Weights of a small transformer language model.
Size: 13 layers, width 192, MLP 1536 ReLU, vocabulary 2048.
Architecture: LayerNorm before each block, biases.
Training: 420M tokens, 8708 steps.
MLP neurons of a small language model. Each row is named by its layer, matrix (up: input weights) and neuron, and shows model dimensions 112-175. Each number is 128 + 24 x the weight over its row's rms, rounded and kept within 0 to 255.
After each neuron's rows, "fires in" lists the words (lower case) most often at its 100 highest values on Wikipedia text that the model never trained on. A number after a token or word is its count.

L3.up905 [158 110 125 127 132 105 131 152 122 106  85 159 103 156 109 120  98 130 129 116 116 107 116 138 106 133 122 126 153  77 132  84 146 107 136 117 109 129 118 142 171  85 123 111 113 151 127 132 117 122  82 139 116 183  88 100 115  96 140 147 163  81 150  95]
fires in: "on" 30, "according" 19, "along" 13, "available" 9

L3.up1114 [163 102 115 137 138  93 142 150 114 171 101 128 200 104 132 154 111 150 143 129 126 129 116 135 126 144 148 113 133 117  76 137 126 109 131 111 112  93 131 127 120 130 114  92 138 155 166 129 108 127 106 106 140 100 137 127 137 117 113  94 110 134 147 100]
fires in: "only" 30, "most" 9, "each" 8, "multiple" 6, "000" 6, "first" 6

L3.up913 [158 116  84 166 124 112 138 143 153 101 128 163  91  98 147 114 141 133 107  76  97 130 126 109 102 131 146 143 136 103 155 129 112  96 115  81 163 148 167 177 127 122 115 182 126 106 147 146 118 142 106 109 102 109 115 132 125 166 116 107 127  84 107 105]
fires in: "if" 17, "right" 9, "instead" 8, "left" 7, "there" 7, "seen" 6

L7.up492 [133 126 136 118 142 102 141  99 152 117 160 127 144 140 183 144 105 131  84 138 127  80 131 153 151 125 137 147  99 132 136 110 141 134 140 124 127 149 172 111 133 120 120  94 123  81 117 121 161 133 112 161 116 119  74 156 120 107 119 109 136 167  93 136]
fires in: "s" 57, "its" 5

L2.up464 [150 112 126 134 135 189 123 140 138 111 142 110 136 127 137 153 137  99 126 108 145 112 177 108 160 138 138 125 108 135 138 101 143 176 134  95  83 153 122  89 135  94 151  97 166 121 103 146 141 136 149 137 116 127  88 166 139 125 145 129 168 109 133  94]
fires in: "after" 22, "war" 20, "name" 5, "nekketsu" 5, "time" 4

L2.up413 [138 126 102 105 110 145 144 127 139 118 157 153  65 137 111 105 122 161 177 163 151 138 116 102  96 114 108  82 106 129 124 167 105 109 127 110 127 101 119 144  95 133 104 132 180 186  96 143 113 130 173 131 160 138 150 133 147 119 126 157 117 134  84 127]
fires in: "financial" 18, "hospital" 10, "social" 7, "cultural" 6, "associate" 5, "capital" 5

L10.up91 [144 109 105 116 135 150 115  95 120 139 129  87 193 124 135  91 101 134 123  92 121 159 106 151  88 170 124 114 137 106 145 123 108 118 123 155 169 168 116 142 161 170 131 139 109 104 151 141  85 115 122 101 111 115 137 140 108 143 189 173 101 109 136 117]
fires in: "to" 37, "candidate" 7, "top" 7, "list" 4

L2.up679 [173 137 123 161 139 133 153 154 125 139 109 134 129 137  74  99 107 102 128 109 134 109 181 116 188 128 143 136 130 115  80 159 117 132 144 144 140 126 117 129 127 112 111 157 121  96 110 126 136 112 117 111 125 148  87 133 113  89  97 148 129 152 160 147]
fires in: "according" 38, "quintus" 5, "qualification" 4, "accordance" 4

L2.up240 [126 117 104 134  95 182 144 132 134  84  99 139 149 124 129 140 159 122 110 134 170 115 129 151 102 123 124 114 125 133 137 130 133 143 133  96 159 109 155 126 117 123 134 154 107 119 126 125 125 110 147 139 127 132 119 155 106 111 121 108 125 135 121 112]
fires in: "would" 34, "continued" 14, "began" 14, "will" 7

L2.up1483 [178  89 107 116 125 129 134 153 120 116  91 118 141 118 154 111 142 142 159  93 133 159  92 160 116 106 118 105 115  91 120 150 110  85 147 166 161  75 115 115 152 139 117  86 151 136 204 132 155 117 155 151 146  98 110 104 107  92 174 103  91 142 141 115]
fires in: "founded" 15, "king" 11, "created" 7, "considered" 7, "taken" 6, "formed" 6

L7.up262 [124 131 158  88 162 142 153 113 104 131 124 112  98 103  97  98 114 159 100 113 153 160 171 126 133 106  93 142 124 133 126 144 175  96 150 108 120 120 183 173 132 159 161 129 153 124 113 128 153 142 130 113 122 119 204 136 118 127  90 163  93 177 120 138]
fires in: "can" 20, "may" 12, "will" 10, "would" 7, "should" 6

L7.up703 [160 120 104 119 155  92 126 107 109 126  98 148 120 163 121  92 166 168 100 140 138  92 100 129 163 131 119 128 139 132 144 156 118  99 146 127 140 148 112 132 152  81 137 130 141 115 148  85 152 122 126  96 105 122 167 113 122 117 130 122 155 117 141 123]
fires in: "in" 18, "along" 13, "from" 11, "cross" 4, "to" 4

L2.up618 [139 127 112 106 128 101 126 122 139 102 133 132 141 114 184 139 129 144 161 107 126 122  87 107 143 158  99 119 175 132 149  95 135 147 129 147 188 113 164 119 133 124 161 136 116 109 151 171 167 136 127 109 166  82 155 116 123 112  93 139 103 107 110 126]
fires in: "they" 49, "spanish" 6, "perfect" 5, "peru" 4